From a checkpoint of a small transformer trained on Wikipedia.
Architecture: RMSNorm before each block, rotary positions, biases on query, key and value, untied embeddings.
MLP neurons of a small language model. Each row is named by its layer, matrix (gate and up: input weights) and neuron, and shows model dimensions 0-127. Each number is 128 + 24 x the weight over its row's rms, rounded and kept within 0 to 255. Numbers have three digits each. A neuron's up and down rows have the sign that makes its largest values positive.
A block is one neuron, or neurons of one layer that tend to fire together. Before each block is what it responds to, as a language model described it from the Wikipedia text at the highest values.

Description: Year-initial digit 2. The leading "2" of 21st-century years like 2000, 2013 or 2024, after a space, dash or parenthesis, in dates, tables and lifespan ranges.
L8.gate209:105072099096118125178122103128142141120173110118075116129117129117129114123126109127133108120125094145105141205111110115157141107073135106174101125111142104175091096094123132130105116107117112140150143184128119122108137148137115102121173093117165101095106141134133114152125165130064122121093103122099116141139115130098117117138079137178133114138152116126143128109137114166130106155122
L8.up209:138144132104135115119143138159128127146170137104125126160134141125088054161146149135175173110138148138139096165131129138128163126139151130121132147137091082103124137106121138179139147155125127120127156085133102112139078123146102148131138099160114116127140119117178129143121143123097140080135161106147140125118082137121112132121102118162113153120134099135157126109186113129101125132099
L8.gate577:133095100112149130100143143150128103156158094116114163132147088117131140178131131138115132104122177151151110125101145135178110144150125163118167105113123120119129116110086135117151149102159139156118174101118132131089093143115150130134109152178141130136111131129126121086159120133091106121129115106170128142094132110129090131111101149106122116125157144058131111087121084133114146146140
L8.up577:126116147118091126114116138115111156163116124126125110169141124115097105149169123115149128128119096142138132164134128175156166092149162122151130097138132129162165142128092103134103117122168110129131128152158129127077130139118091116122101188136124117179129140135082138074113131148127126134165093094085146182120098149102115139125106142110161183116162083116190130075112142140126122121137
L8.gate797:137104134138126169138151107127112111117183129144099185139148117115113149126148145120162143079159110137115132161139123136140138165137155141129117090145143127119118156083107166146100162112136146150160168133158120145084116087111068136140106147102132096146123138139093145152109099142128097159155085141162090168144128116119075137108072145113096141134106115080092164144127126123123092127106
L8.up797:127158136106145087100159132094140113140143128156094164073135144180121119132186122154155106121130152093118106154118117154126114173106139145142116092164143116135182120132114119156149166154131125106148201106194140098083174107127141134126172130119129088130121115138100102144131114134142106182156083157150125164142130147120121114107156156133129118115130097103158151136166118106147120112090
L8.gate826:136124145078159108110140149156161110140130132145170130100171150112117095093098121141120134167167159092112134158177104112100099156134145145120081090105132133097113087155092124140151137126113141177147111080140159138104128058114149090100139107128088117138151114116104165145156111112170142126148128153152107148122122117132111135083089168150136115130116088125137146169163148127129117125131
L8.up826:193100118144144113174135146126133091128136127146120147132129104165129109137095078099167159144131123105120144161123122152114146149118147115124147146120144125156115107146117137131110106132108100146139206119115113154121067109132126140096092109132125177128158125133149131118158109107155183114109120145189089149136148109154144172121132155144122095140119095141108154141147143102090113100126

Description: Identifier pieces in codes. Digit or letter pieces partway through model numbers, catalogue codes and identifiers, such as the 0 in PE-1500, the 1 in Model 18T, or the IS of ISBN.
L9.gate150:134141186107113118167184132138094122098116096122137117116125138148133068136121165149107125128133059121109144121128100136102119124168126128134150105095138154116164121127152142132114113116135150091117142077123118106116131165124077134152148137176113107107115115130128093127131104119101127126157140178066110136095111081127137121117181124148103128123080138142133129143156147071137111182140
L9.up150:121164089146097111115112149104125123125168132110142119094127173107109181170125106132102148091100132143153130119131133155100141095114100167140186112106112130080130169116132184125118113134145092117161099135128085114098088095154186118146106094145145124117113158132145099138112129098129108113092113137142103144124089149126154139091136155128105119114082178141130141106164078182148161129114
L9.gate390:108122145141152105120151082129112102140154114090137153135161114150123101155111115157150126092084159123176100091129106172140113138084132108153144152138120147122131156101133147111140192155142157124128126127127106103184102117107133135153133160114114108107129135114142125135079145145064163184132139132165097115134129153145140119137145116107119123115094167155138101125148129122137141105083
L9.up390:113096084102126093149134138083120120114145092159148167083118123134125142083130070140128168157121110160139180141071113107132139115105129135176118104124131106132090176109180146116119159122082131125097153120109114112134097102126108170146128124133142064142144125169125123171139142105136200144110116144115175133135142065112118101078110144106121107113112157149156140136129168130092136130113
L9.gate523:156114128160124119140115142091122102132152100101096173105093157140111122124097112127108130058105118143118151145116150143119138146146112084147120087105153130102134121094136131132126119116133132115108074116144143099137084115130120136120153139126155088125114112142136117117094111096125128123118116115133123116139115118113105087153134090153133171114087139173103146099159111130183161177093
L9.up523:149097136112116117138175181138131106112119086121121152101141125095115081140084122150170146159153093131149129135138107138105136140128090118121077086064097138104108139094109154142119135109121107126201086129120125148115101175137128114124135169154121148149111113125114101159129125112125162126103106138161131130174135099098143114119145081150122131089119127113118130081134132106133136113175
L9.gate932:157132102106124121147123175147147145095157132113134154136154093143155102130103126123125134142160200094134132133147159169134147138153139142139144102125121071161140147112117142154141101098112144133151130132135143119084068111134141164135150112148110132073147146137102087126122167110172126172152154111155164106126102114162154198134143069139133080120129167101100108137141126130155107113140
L9.up932:095118140159149151154141114102116139099108118136127109131110147142116140127105140128135108145154058118154126143140128147138108147158143160127148136142116153112150138133132144096151155133136108147086164126149110110129110145116104140123142143148152122122088139125134141137127129139132170170168153131128181134147128155137130135098151116174142116132089128163148114099126118160130166142131

Description: Before a person's name. Tokens just before a personal name, mostly table cell dividers after a country or party column (SCO |, Republican |), also colons and "by".
L9.gate374:112139094090160145100131145101150104149113129115132119113142114162114099143137054153158123116160132157114132115099118123105168097119114098104120108148167102144184138122156125133111139138178114132134081121125124090160114107100099117148129141151167133152128131125165126095115150087129130149115134098114149115174121123115160124154180134126124115184144133101135081114145120100116086117104
L9.up374:147099131126111129172131116110103145074066172157099152123147126101155122148103097089123184092122156119128099112098147146083166156165119182101131140121100126176153156107110099073113126123138099090111140170157094136141132167117107128134125149120146173090189134105132123127090121160129127102147114122134109143153159111135158109124137113149106110093094102091125116088129117092121130140161
L9.gate506:128154120118143158121149160110144148162105145091112109117166119140142091101140168174123094161119137160130114144102087079126182098129079149134172129116089124113075147187136138136117141151113096148128128151129095139121156146109139144136173149109152137156134085127126073109123120126127129168159146160125106122103134122139150096133133147131088127108157199145115115149105119109132123127131
L9.up506:107116120125130136118127122149100131113165112124097110141116104129150089067178122152138118096137118144147160127135125096123113139157157137183105104109135103074126157133132092136148116128095147091122135126166108102152148123156144168153119104129158123123127148121173119156123160148135124150136109162128093162140085120149126124098133090161132131109101154103108132077115119113117136107137
L9.gate556:108128143124145107156111124169111153139124134086100154119118115107154090102097094127115145127160126135132115145114097099084134119135120113133132121153155152106132153154145101133126115113120141113168113122101121114145162130143128134178119149120166124148169106106099130142148166117101132136154120096158127105116106122154164149107133179125152118156124120114132117126145143122085147149139
L9.up556:124131145098117141123145106131142154160110120191188139118136121131116105161121143166151142135082074147123107105118106117176140113090116136147143113178113100153156136108126123127145138137144111142116144124128161136113122106129102103159127084174098092186114155141074129120097134120106126114154131140180153155076117108139123152127082159139133105141131135106138094145155146109099101154122
L9.gate1016:129122132121137174137170121099140131144116131128100180109105113135110118140148120124072142146145107147104106100141120102092114130108151122138121102132106104124147122155105136139123104144168094139111086175101131142129129090152130148127155120124166121138178140130108100123117104165185153138098105162113100100121094148083164108125142086156125108146154102153155105139127124103146080140123
L9.up1016:142116130113102087124129128073123133120109123114134171082141154117146109110111090133130149092121134122114135120151114119110138096126120104144131098098171118111150170135166155118099149130206116170130084141119119119130100126152143163109092122142120142115120147142189106142099103119108118135130107129168152152110158130102158125121152150133095129116147066152148083130116131109100122130096

Description: Mid-name word fragments. Second word-piece inside rare proper names, mostly surnames, places, teams or taxa, such as Pou-ch-ain, V-ax-ivière, Civit-an-ova, Zw-ol-le.
L9.gate491:118154146116149124153139127109096165123106097135140093120119093153153127135168097143110145163114153122136138117146106141158126117124138133118160126128161158092134100148135109116130110143137121114115109152116105158142098088155104153142142054102107098126123103108078149203125127142141154153111168106135138121141160087153115130153127141112137110099130113159101192115093152088104120081118
L9.up491:180156145124132120171150141097099132136146136132134122106135134173125191144120083117151094160123139097161091096120130161107125155121137101142106114120122141085055130132138132108086085131105156138108129143101152097189159096154153180142120166114111151097126157109143119130131118115195126124119137113094104127133164138119059119151119109133133124132124143129179121120133089107105091120132
L9.gate508:120160143093147131161111160115116132151118115137129164133134132107121179126159113164128111130133147103125117092156135137147086116160098143094122108106105116152114117138103107067117128150103131148103124141116109113132082127104095132101149123123118125138155148110083129164133147150156145088101170137131099112145073150160081103136144147139103144115081113149126132146086146133077080146137
L9.up508:136112198140143139138102122126122144131120109155102146137133129126145127122080093127145144121114111115142111124162174087156118116116122151174168152133083153126096069191105090104147132155126156108115162148179185087160125115105146126135137114107114132105136126085122112132151128131101130117151105131175131130178138149131127127121163141130097094127114084113154129138186121171125157145132
L9.gate756:104137176125129114088115112127106124165124105140113130140106109136106160157111115148107135129144147114140144144095140140089137091122137122118115116116128120104109132097102118138151120114110154125120190085141124088116121147134133141113125136122155106185150150072118147176157155136132115137129093146098129134130136066109102125132134128136109152100144123121155119141111142087116116123151
L9.up756:134178166139107141110135136119147123104088126133165117098134159078099123146120124103128092142140151068116073137123130135126121114132063091129143137122130152136120076134084106094137117129149143105158128110121113116125126171147141164116170136122126151143114100116102108153105086110089145088178123136137132104160142121095106170155105119150152129138126148146158157117152130115091154163134
L9.gate857:107125138081131145124157088124146123146128133125135090121148129126126135128128137100105148155135099121113130118117117107134142121091168137129141138127141140125100127191086106115105169105147107158152114169165100128132133105141134173118138069105125116108138104152114146150108098107068076118120151128130100087151156131136132120132159134156137112103157158113123122124160168118156165127136
L9.up857:142121159106154145152126138143136159136107124135118115155130153115112149134147153158130108120172158121200088128103121116113113087171095146132145140124140137109098135141107129143098132084143138104164103153181108108151066154134117118135159124139101108135158109176099091106190133087141116095147135099126087125132117122097092176135113092148100156109151114117129116138124087133122176128107

Description: Leading digits, word fragments. Mostly the first digit of numbers after a label, such as volume 1(71), number 6(5), Part 1; also mid-word fragments like -ently, -ically, and adverbs such as only, much.
L2.gate619:165108161130096116102107169149141110172151129166087146157118093139124112132135087090144113132112076112101112123133131079153135143086104129075108119091069116138149112148110089168140138174130146115184098156112102104146150154138117077143140122093100121150131122125152142127143139151122147106112170115139140129111105137140147149144121155095142065120076136130125142133110130158155121094155
L2.up619:125122142085133111118129151118138139101130101172118164130154143161139120161120117142139157131118149134138118112116145137124138100162143122101083094118130123122103097126124164130086122173111076114116155118122124116112131134141148095139171142162132132136120159163106129135145112119078132159114134150110148098070113174156139158101112144141134154145120108093108122109063154074158138101139

Description: Mid-name word pieces. Word-piece endings inside multi-word proper names, mostly foreign or unusual person, team or place names, e.g. Matthie-u, Fre-i, Iv-o-ire.
L8.gate7:130124121127077111119153073159181130119131133171132142106106146061115110176102099134088139137159114111138124129124114098143083146093098107147139141135140103116150094158114114125132087117136135113100125057126154120163120148161111122159107114128135144109126142111132093086125106147176114115096111092125122126141120107148168118130111126112164135134094109128165183115131101132111145088125
L8.up7:127139089132136144128072115143088118152123135130120119116119118116098162139119171119139099104145145117136122152146135159120115096147140108124152123084110138140148104129109129120134121141132145134091140122150134102119140106140132095142106111147160126127129122142150137150167112113126107176130140134085118099079140136130142120099111163134106097131106104153118145101139111146106161117159
L8.gate381:119118115095118139122097109149092143119145142143083133120074134134111113130160151147146135146149099090125131142139152108117152125134138123151184123106127138121150142120140170104097118122152112100140057136143119184106118098143110104128131107117142142159134156108188161146132078099123130128099141175148101153122167139113119133144138106155104137129115141127157111157138172130102102115113
L8.up381:123156136123167105180134102114121095169135097104130143147112153098128165134119141088127112140119116151111076131195135095095111125109121131132160132091151151118121117122136142106095110131138170170126160134109130146157101152094106134141094086117106093104121138170107130127080149113185155113174125138107110108129096119120101096143101141146123134095120120176151190136131139109125117107095
L8.gate778:190176111096106095112127139115104093124101157113144192141108091090105113126116117141137140121132096111105181145125127093112099088109088130139138098074171128177123143140154154102140148157138137152104129109092171126114132152090151118117122165159112166136144177100150125100142120098089100114128165115134102132102158156106101149143134138121133132114112084151165139070149183131099134137133
L8.up778:141147131111143097089123113134123132147144154127117152096142161071133149131137151136148105095139143111111144104149158061129148154139127130123139172114082092153138053116089104109116118170148135122072123118126149126131136109157128186117090082133137108128099139101148127122150131107133112105104142132123185088149087086155112112133129147115099135102134159120132113155139131117138087139149
L8.gate802:118182131106157104132131096142144143145097144153122088151117101134119157092126129135124116150159167099117112163159100139141162114092191114114142135093162164120139115148124108132126104090166169090165092107157160142144129081168125149143093143132151124174117130126117128122163132157160124162120099112111149094132110118132138155109142109104138153102128121132117111147167124141147140105132
L8.up802:126145097142145108137116124117117156133138133111149142130154160141123119143115136123131145075115120098127114085120134148145147116144134143154155167101161119153134070105098105102088143142100135168127147103112140111154111166154102130134117155119139132114132124120074149110115179126115159102089150139132096151112121101135120170177094146127088132099157181135131096192113113109123103132142

Description: Year-initial digit "2". The leading digit "2" of 2000s–2020s years, after dates, months, "in", or parentheses, such as 2013, 2018, 2022; occasionally the first digit of other large numbers.
L9.gate11:142123102131123115141163135151144095095130126070111115130129135137111127124103114169111161159135105152138119122155141166094105141122106089127146085140095118118158150108143158123101120147098094085168107089095154152134090141106145090180116126152173130129125151072148130151115121111165101105133079097163119113114146114147145115117089149171154159146067113134099131144130103130165133121145
L9.up11:147165146120146109105120138121129109158100159130107081133114110153137124106136145150156121118183119150112091108136100102114099107122104116149107085109127105116121160131122093134127162132134137132103107135129184105111164104102143125182084210162126116128141114121147095079147139166140110142116086174135135093123112133152132127103146094153143139125125119132151114124103125122118156068108
L9.gate261:159146142069114167127091166141072129118150143151061119105152116169144108116104174119145133154118113136102085135118089147101155119134171135127122124158117185166146101084128121100116133122102148109137146119111143128101137126097138096167143137078132125124139077152113084126081125147094134121098180119163121092117154124102151137099131107102146130130112126076089140133107133078131114165170
L9.up261:127165123150134175114132135120131119149126121144128088163088122124101081132109162123126075129139103131147097160096124175129134141118103145142111143119093140160139098120126138124122117150091177136089118131094119147074165128087172155114122126090124098162164142122155111175104083146172116112112130099131140110134166127139125118178170099110175112126113116118113147102087141116184141135153
L9.gate476:120077080123118099146154163144158130123115151132112116093133105131139107123124178134133126115116074107127131144146155154110152091165146186146153118073144125120153144154142127104153165107117121126148165178104139124101105146121106124134152133160191101157099160126084083131083177112104076130151149116163105123133131120140147162127152141167137114113118127137116131096124153137125087120156
L9.up476:156156137166110129163119096146122136137101114199108131097090145116111121097125102178122192163115069139117142158099176186118118094136145116110133119091131144183087119131152132139141148144154106144099195111153124165106112083109110132163126137136096104131106138106128119141100129106172126184094161176127141107128090137148114136082132126129114131129172119107121139151132140149161137137100
L9.gate934:160150062139128160126111132098118126122104181144128121175116163092119083152156118162158093083159104140147166149107137162112146114135093135099142096167128096172116110107107106143098142156149113118143140149158115129142160143107131119121174128131156111107124110126124111100167084139143138180140114153151130117176115077146153124105098147137120157159124070101117091132126084090157094125142
L9.up934:136141118127140127090144112146100155102112137107129118117146098116125135105189138149136117109129118142142089149145085154163145108106142149142105154108128144123129109101130154187145144125133117178159163152113187119112106125168130137156142124140149138087135094155133131087161125130134099139141098118106128107112133113106140099110101152161132116136094090109119125180133129132087147151141

Description: Country codes, abbreviations. Pieces of country codes and capitalized abbreviations, especially US inside AUS/RUS/USA in sports tables; also possessive 's after names (Uganda's), and UK, New.
L2.gate770:122119099123106143149138151134167129112142177119105147183111073102146133092121135177149140141182130164172101118145178128137135137120141134100129116109122128143155124136114109122145127093163106126074142158111156126119095138169157114102090165100126125130142127153093139136102135128148144115121134094098165122093122136149124148135157125142146141124153097104093122137156142107070125134105
L2.up770:169120147138094103119161145151147147104117142131082114136166118146157148155122181153114062131117171117163157134139135115183202112127130090115167141102114131121146138176136109133124140117120133082163069180091087124124120190146114098111107157134089149119136127108153131136152136137150173120126125137152155131147141154125140137093122147147115151098168133136121112123108183133144164148073

Description: Mid-word consonant fragments. Word-piece tokens holding a consonant cluster inside or at the start of a split word, especially sp (atm-osp-here, -sp-ecific, Work-sp-ace) and also p, kn, ch (S-p-anish, kn-ee).
L2.gate147:174133068116126146138152134106146111112125153136141136152116139086127102120115135141157095072094120123177162097095133135119108142120085162122135117147106117106145083085150101142124136126137107106150170111168159120084118119106112095120126118168078133130130119122116130137104144117144113123121130156109108137114127118101148107147103144107124104135119124184092121099132088172122123133141
L2.up147:111133145166173115133156109130092125154139118170141089100127132128137089143149124107102151120091129126091132161165125136153162148106104155120131125172083115086130155098157112108106082135156111121159145142088118085090168138137115147114136107126141110124139153187135158122091106145134116137137115070111123161108147135125131183150114169147124114142133115157124143127106152095146156108159

Description: List item separators. Separators in lists and tables just before the next name or entry: commas in country or person lists, table pipes, line-start dashes, colons after date ranges.
L8.gate108:121146117144165151149162120104140131137121110134099160134102179123120129148086154111150159138128116164102145139132129122119138116131113140104129122154094157174118163121103143086113162138142124117137110133095176110103122074111119094184128162169136092144152150133089116093117071147090103109145073121130153145094106159141145120120185122117123135110106158111130159139139144070140141121127
L8.up108:150148115138113096124100097130172143136145111099131139158140139165163154128128113125124131182145138122139121110157117115143175161135108096132135121139148150123099142139114168114117161150131114134148129132149161135115126107168119166084090160117104117158139172123109126089150134130168081111118095185094138149134130165085131125143188115148135084109147115124101140135151169128111112172199
L8.gate478:145140116149198116138120101078133154106119125115116156129105153090121083128130161170141084151144103084098119112116151132150116113139137096146104144152170106122115150133124114168152134174126131141137087141126140088145127106140103111132129104108148158129111087174111162109127135116149165144132167129101146201111116111138167156116132139104153101114158127140154108073115124099096079154102
L8.up478:128150106122116120142188138100090123144195135126112160137136092092118156144158163137135116135146130123136129098126125113082100141136089110155117126097087121128165169110144137136181119125117104131108123110179120126148158119141156109143100137153132140100153164167093168171129085143082189107125155140106104131120118137172128090109156143146168120104192134081115097111141114118127158098060
L8.gate798:167121150098170127192149137120116130117126121128143117144123126153126117114145136115115147142104126121103131124101136119120110140121131092149128164109115143080127138111154138083133120178137132145153131168115145132102105116135147136144128167142086119149141090129164119120125143161153137136148150094112085125107134137158164133172125108121121119133135133115145134187094143169131126154087
L8.up798:128149106121117067112172169143148120134127136107152110130107139157088121094113119124166110127096087143120100179142123107109130133072088118122087130141134155136147124152139136081133125139103136108130138148111111178110144115131126101117131146140159119126157128132099168113144140178150132135192120067128138123109125155134162103143133099116093138152093165161152162169110119121132118151118
L8.gate1016:118133121150113169173147149072138144123129077144147090093088164147136103160148128145107128150120114115134104124168112133148114068146124067110145143107126167135144191127152139104152156166165153118121148158114147124089078119099141111145138112109169177105193133099144111124137111096151151136119118087164098153130128122144147124106145126132144103152105118113149129106141147129099136125124
L8.up1016:148103139107117146125137111101138156146120112144175129107148116116149112120139102089176147187137103132123108108129141154090126118103119076109130127076107113084143158137140132106119095142122146117117146122150114073151143113141102099199121118117130145152127142090098110145129113140154123104136168123093110086149153127085173126130155122123113140135095087121141164131139093137133117178131